python train.py --n_layer=10 --d_model=320 --n_head=5 --n_kv_head=1 --head_dim=64 --d_mlp=1280 --vocab_size=16697 --activation="swiglu" --norm="rmsnorm" --norm_place="pre" --norm_eps=1e-05 --positions="rope" --rope_base=10000.0 --rope_fraction=1.0 --qk_norm=true --attn_scale=0.125 --bias="none" --tie_embeddings=false --parallel_block=false --init="uniform" --init_std_qkv=0.0341 --init_std_o=0.0 --init_std_up=0.0341 --init_std_down=0.0 --optimizer="adamw" --lr=0.00116 --lr_mult_up=0.709 --beta1=0.95 --beta2=0.99 --lr_head=0.00654 --warmup_steps=456 --schedule="cos" --final_lr_fraction=0.0 --batch_tokens=65536 --seq_len=256 --doc_mask=false --train_tokens=616500000 --steps=9408 --dataset="wikipedia_en"
MLP neurons of a small language model. Each row is named by its layer, matrix (gate and up: input weights; down: output weights) and neuron, and shows model dimensions 192-255. Each number is 50 + 15 x the weight over its row's rms, rounded and kept within 0 to 99. A neuron's up and down rows have the sign that makes its largest values positive.
After each neuron's rows, "fires before" lists the tokens most often just after its 100 highest values on Wikipedia text that the model never trained on; "fires on" lists the tokens most often at its 100 highest values on Wikipedia text that the model never trained on. A number after a token or word is its count.

L3.gate792:36 36 55 44 63 64 57 37 76 53 48 33 56 54 59 41 43 68 44 70 43 76 49 25 35 65 53 88 29 67 64 30 59 51 60 34 54 34 55 46 46 34 78 48 34 59 58 41 40 52 38 45 51 59 58 45 83 35 40 52 61 52 70 45
L3.up792:70 46 88 65 50 53 74 35 35 49 28 64 86 22 58 75 69 37 70 48 44 56 42 33 52 48 37 72 65 50 48 50 55 62 23 33 52 59 29 39 20 26 29 25 52 24 58 38 06 58 41 28 45 64 65 33 45 63 36 51 76 53 74 60
L3.down792:75 41 65 51 50 61 36 49 35 51 38 50 66 58 60 63 58 49 58 37 46 51 67 58 54 56 39 38 51 45 60 60 57 61 39 52 56 50 33 50 55 51 32 29 73 23 36 59 66 36 68 40 61 56 38 32 53 47 74 38 27 54 41 49
fires before: "| " 50
fires on: ". " 51, "the " 36, "\n\n" 5

L3.gate183:55 72 48 39 61 39 66 65 32 39 31 59 71 68 66 61 63 61 35 63 87 63 52 45 61 56 89 57 60 44 29 64 37 70 27 32 57 22 57 51 49 52 37 44 20 50 81 72 46 19 43 63 65 68 50 61 60 49 51 77 48 41 78 55
L3.up183:55 64 25 85 58 52 65 49 46 63 54 58 24 56 62 72 54 33 20 28 55 58 31 77 48 45 51 52 38 43 73 35 50 48 51 55 70 51 38 32 78 59 69 36 50 36 44 55 34 38 38 39 30 58 43 50 38 67 46 65 65 61 57 33
L3.down183:45 33 22 52 54 31 32 62 61 80 67 46 32 80 67 59 52 47 48 42 42 23 54 59 65 37 50 49 63 15 56 64 50 56 37 42 61 65 52 88 42 33 59 44 48 61 54 67 38 51 61 27 82 30 12 53 58 44 23 66 65 54 59 22
fires before: "of " 41, "in " 9, "to " 6
fires on: "number " 21, "career " 12, "population " 11, "addition " 6, "portion " 4, "season " 4

L3.gate1055:55 38 39 22 53 67 33 49 70 45 69 61 52 62 42 50 52 46 44 64 77 45 62 58 49 72 38 73 66 57 46 53 69 78 32 79 47 42 42 63 23 31 49 35 45 34 64 53 44 21 55 50 40 24 64 67 61 32 45 21 34 37 60 41
L3.up1055:48 40 46 26 47 57 44 59 66 57 50 51 60 62 62 57 74 56 34 32 67 41 47 56 53 71 62 83 32 82 20 38 49 67 42 59 40 46 35 51 56 49 40 37 55 39 48 49 15 28 68 46 66 51 51 56 74 53 29 54 20 69 47 80
L3.down1055:51 57 43 36 45 46 30 40 59 35 34 44 54 67 41 47 55 65 49 45 53 54 43 36 27 49 44 47 36 54 59 45 50 54 75 34 79 53 60 59 68 71 66 48 54 24 37 65 37 50 28 66 47 47 35 49 88 64 61 49 63 47 58 61
fires before: "- " 71
fires on: "\n" 72, "| " 23, "(" 5

L3.gate20:42 33 59 49 47 16 56 59 28 65 58 39 46 69 41 47 55 65 52 40 67 75 51 38 64 51 65 27 68 71 45 67 60 28 74 36 47 55 60 52 31 30 70 70 54 43 40 50 20 36 40 59 46 71 50 62 68 60 23 69 53 46 62 48
L3.up20:32 65 71 50 37 76 34 62 40 46 51 56 53 77 32 49 60 34 44 72 63 59 49 41 72 58 52 62 71 45 39 42 78 44 51 31 49 66 58 43 63 35 41 25 22 54 70 34 59 33 46 38 37 60 48 64 52 64 57 50 46 42 45 40
L3.down20:63 48 38 42 27 81 42 34 46 60 68 48 92 69 40 48 58 44 10 46 63 42 64 27 65 42 47 46 38 38 44 41 39 69 62 68 47 78 66 34 56 46 36 35 43 50 77 59 59 40 46 67 47 24 15 40 55 55 73 35 43 56 54 37
fires before: "\n" 74, "\n\n" 26
fires on: "==" 100

L7.gate302:57 45 68 48 60 41 59 20 49 28 69 32 38 46 46 45 41 46 27 50 79 52 28 42 48 19 34 29 80 59 30 58 57 51 57 61 62 37 47 27 51 47 53 57 28 50 31 30 46 41 40 55 59 71 57 51 60 54 46 41 66 63 27 64
L7.up302:45 81 60 26 58 43 74 50 32 40 66 50 47 81 56 51 46 46 50 50 38 45 50 33 34 36 42 09 33 56 63 53 49 51 37 62 47 71 48 55 48 28 35 51 41 33 37 41 46 49 49 69 52 86 66 38 48 47 67 28 79 73 78 29
L7.down302:40 75 44 70 38 49 68 71 64 47 62 33 45 43 57 51 68 59 92 57 39 55 55 54 17 92 58 66 28 48 44 51 18 36 42 46 59 74 58 46 52 55 51 57 64 43 49 50 49 43 59 44 40 56 42 40 30 42 86 38 36 65 62 55
fires before: "| " 61
fires on: "\n" 62, ", " 9

L3.gate612:34 39 46 60 38 54 52 43 65 43 40 52 55 64 74 81 56 47 38 54 40 40 60 49 46 37 51 39 59 71 48 65 32 53 27 26 82 66 48 62 76 33 23 38 73 43 26 34 56 61 57 80 68 65 61 20 39 47 45 43 71 74 54 48
L3.up612:58 38 49 46 35 41 51 56 68 55 48 78 64 35 26 57 76 27 45 86 47 51 99 47 30 45 65 55 46 49 38 79 46 56 68 50 62 49 73 43 37 68 50 44 37 50 39 30 44 54 37 53 33 75 72 43 71 64 28 49 68 72 46 52
L3.down612:57 52 61 39 57 57 75 37 61 54 62 42 62 58 38 65 35 42 58 54 49 40 73 50 43 37 57 54 83 70 58 74 69 29 02 40 48 77 54 43 60 13 36 33 85 52 31 45 50 47 74 70 77 26 53 47 53 39 61 50 61 50 39 52
fires before: "| " 52, "-" 5
fires on: ". " 52, "football " 7, "tem" 5, "custom" 5, "air" 4, "class" 4

L3.gate827:51 27 55 28 50 44 34 74 82 47 47 27 47 59 41 81 43 61 57 49 56 83 45 41 58 71 42 45 55 41 53 75 59 49 41 63 61 65 52 29 57 32 90 43 56 39 51 30 51 30 49 71 37 37 62 61 66 51 26 49 62 53 25 80
L3.up827:43 49 47 44 42 66 46 77 58 49 33 47 45 67 61 71 73 42 39 55 20 55 52 42 30 48 34 58 39 49 72 43 42 48 38 75 53 65 32 35 77 31 83 82 51 43 47 52 29 65 39 28 30 57 55 64 51 61 35 79 61 55 39 50
L3.down827:54 37 44 35 35 54 44 44 71 46 46 34 18 56 40 61 62 61 41 40 41 71 49 37 40 47 57 67 37 71 68 51 56 42 59 33 80 63 55 59 76 45 94 57 62 57 45 58 68 64 45 30 44 55 41 54 60 64 66 17 61 52 52 62
fires before: "- " 99
fires on: "\n" 99

L3.gate18:36 57 62 51 66 43 61 20 64 80 51 51 24 39 59 52 26 63 50 43 53 61 34 49 56 54 20 45 55 39 71 20 60 42 49 73 71 35 72 48 76 58 74 42 28 64 82 47 51 41 66 34 43 66 67 41 71 50 34 45 44 60 23 42
L3.up18:31 69 57 47 61 41 91 46 83 68 56 34 37 49 53 52 44 61 49 49 40 49 55 58 55 49 19 49 49 41 54 31 57 54 25 55 70 50 49 25 77 75 77 57 33 51 61 56 45 29 69 36 45 67 52 46 57 50 37 51 47 43 35 44
L3.down18:63 56 62 65 35 70 65 54 72 40 53 53 32 51 53 61 37 53 64 39 38 52 42 65 61 71 44 33 54 29 40 48 49 52 36 56 50 47 59 41 73 44 84 60 66 55 64 48 56 47 50 44 45 71 44 40 53 20 38 37 69 50 34 55
fires before: "- " 100
fires on: "\n" 98

L3.gate967:42 54 42 55 25 51 50 56 44 66 38 90 53 60 43 54 32 28 47 27 66 81 29 30 62 56 35 47 42 37 61 28 34 35 38 50 33 54 91 54 49 42 73 25 46 42 20 72 19 46 39 41 66 87 31 65 55 57 68 51 71 61 73 90
L3.up967:69 53 37 52 38 71 14 42 66 19 45 29 65 56 52 49 59 33 45 97 25 43 45 60 66 40 71 46 53 58 32 69 73 49 23 48 74 59 69 75 59 26 51 74 61 64 64 39 48 40 52 55 59 15 40 62 59 51 49 46 61 71 50 31
L3.down967:47 59 58 40 82 43 80 47 55 63 50 65 59 56 38 70 48 46 11 01 75 80 23 61 58 55 53 47 35 41 43 07 40 54 18 64 42 69 47 47 33 19 60 41 50 44 48 73 42 52 45 47 55 86 27 35 45 57 75 30 44 47 73 59
fires before: "\n" 26, "the " 20, "his " 4
fires on: "|" 27, "to " 19, "after " 10, "of " 8, "than " 8, "as " 6

L3.gate80:34 50 32 17 26 60 35 34 40 50 41 44 32 52 50 58 26 28 38 28 57 41 51 36 61 11 49 37 55 50 41 57 56 43 45 43 49 50 38 73 21 36 61 18 80 50 49 60 45 28 67 59 55 21 50 52 72 64 48 43 51 42 35 47
L3.up80:76 60 41 28 59 69 28 43 48 44 41 32 56 91 55 48 79 60 45 63 51 63 64 45 83 11 34 73 77 47 39 76 39 52 39 49 25 69 70 45 56 43 22 59 57 53 45 43 49 26 48 66 35 54 58 43 36 49 15 70 49 30 47 38
L3.down80:47 37 34 29 81 53 58 30 47 35 22 51 42 46 40 27 34 80 52 36 48 28 45 49 53 31 58 83 16 55 42 60 55 24 48 42 51 61 49 59 59 17 58 57 73 57 58 73 47 37 36 41 32 57 33 56 48 56 71 55 26 38 63 42
fires before: "\n\n" 86
fires on: "." 80, ".\"" 5, "widely " 4

L3.gate747:47 35 46 72 12 60 42 35 69 60 66 65 14 40 43 32 67 62 40 41 67 60 60 23 53 60 19 49 51 45 40 52 78 71 37 55 39 52 67 74 53 49 49 48 67 57 29 50 42 28 44 29 31 32 67 62 54 31 44 46 41 69 27 44
L3.up747:29 24 58 58 62 67 62 47 62 57 40 29 56 47 61 53 63 43 37 53 53 39 42 30 54 62 28 42 30 62 51 03 50 45 67 58 48 54 52 32 69 41 65 67 52 60 65 55 66 58 47 37 24 67 50 58 28 49 47 38 62 30 36 41
L3.down747:54 57 51 24 39 32 38 67 50 51 40 58 33 59 82 51 27 57 63 57 48 64 29 50 50 49 56 66 56 57 47 40 46 52 70 52 65 34 59 65 39 80 78 69 47 51 78 49 46 34 54 35 49 62 38 47 60 62 24 68 34 31 52 38
fires before: "- " 67, "| " 5
fires on: "\n" 74, "\n\n" 10, "). " 5, ". " 4

L6.gate1004:76 36 63 56 24 40 47 80 58 65 59 38 26 71 30 31 40 50 42 55 55 95 65 64 48 50 21 50 33 61 50 49 45 71 73 68 51 31 58 53 38 49 70 69 64 72 52 59 70 30 31 43 30 64 41 50 69 57 39 56 57 64 50 42
L6.up1004:54 15 55 78 64 47 32 58 40 22 70 48 62 10 22 50 64 72 00 56 50 41 47 42 50 58 32 69 34 53 49 56 61 42 58 36 52 27 60 29 17 47 48 50 60 34 38 47 69 25 59 48 52 64 50 31 51 71 45 37 65 71 66 45
L6.down1004:68 47 46 48 30 45 46 82 46 57 54 50 47 55 44 40 49 46 60 33 73 44 39 31 44 22 52 55 65 51 57 50 62 54 46 50 23 67 79 59 57 46 42 65 23 42 59 69 59 52 54 59 38 53 30 44 61 50 66 64 46 46 36 66
fires before: "\n\n" 44, ": " 8, "= " 4
fires on: "=" 45, "- " 7, "8" 6, "\n\n" 6, "& " 5

L7.gate721:59 41 63 49 47 42 26 33 66 33 67 69 44 60 53 38 47 54 44 36 38 61 55 37 46 27 52 66 77 56 69 63 48 79 80 64 31 37 68 26 54 63 55 32 67 50 47 57 62 59 36 56 47 48 51 78 67 51 22 34 21 58 25 65
L7.up721:78 50 69 57 55 55 35 66 38 31 51 39 53 48 30 60 49 65 00 29 38 39 43 57 36 22 54 32 58 40 32 44 76 28 87 55 64 45 55 51 61 38 50 44 53 46 50 53 54 40 45 49 47 42 49 33 52 43 60 34 80 59 12 70
L7.down721:61 41 51 50 39 60 34 45 34 31 46 45 59 38 41 58 64 54 21 20 31 33 64 64 45 45 67 49 53 28 29 19 64 47 47 49 73 52 66 53 71 42 70 31 60 58 34 58 46 54 42 26 58 61 59 53 59 53 99 38 66 43 50 72
fires before: ", " 36, ". " 14, "\n" 11, "'" 4, "). " 4
fires on: "a" 33, "tion" 6, "ha" 4, "o" 4, "e" 4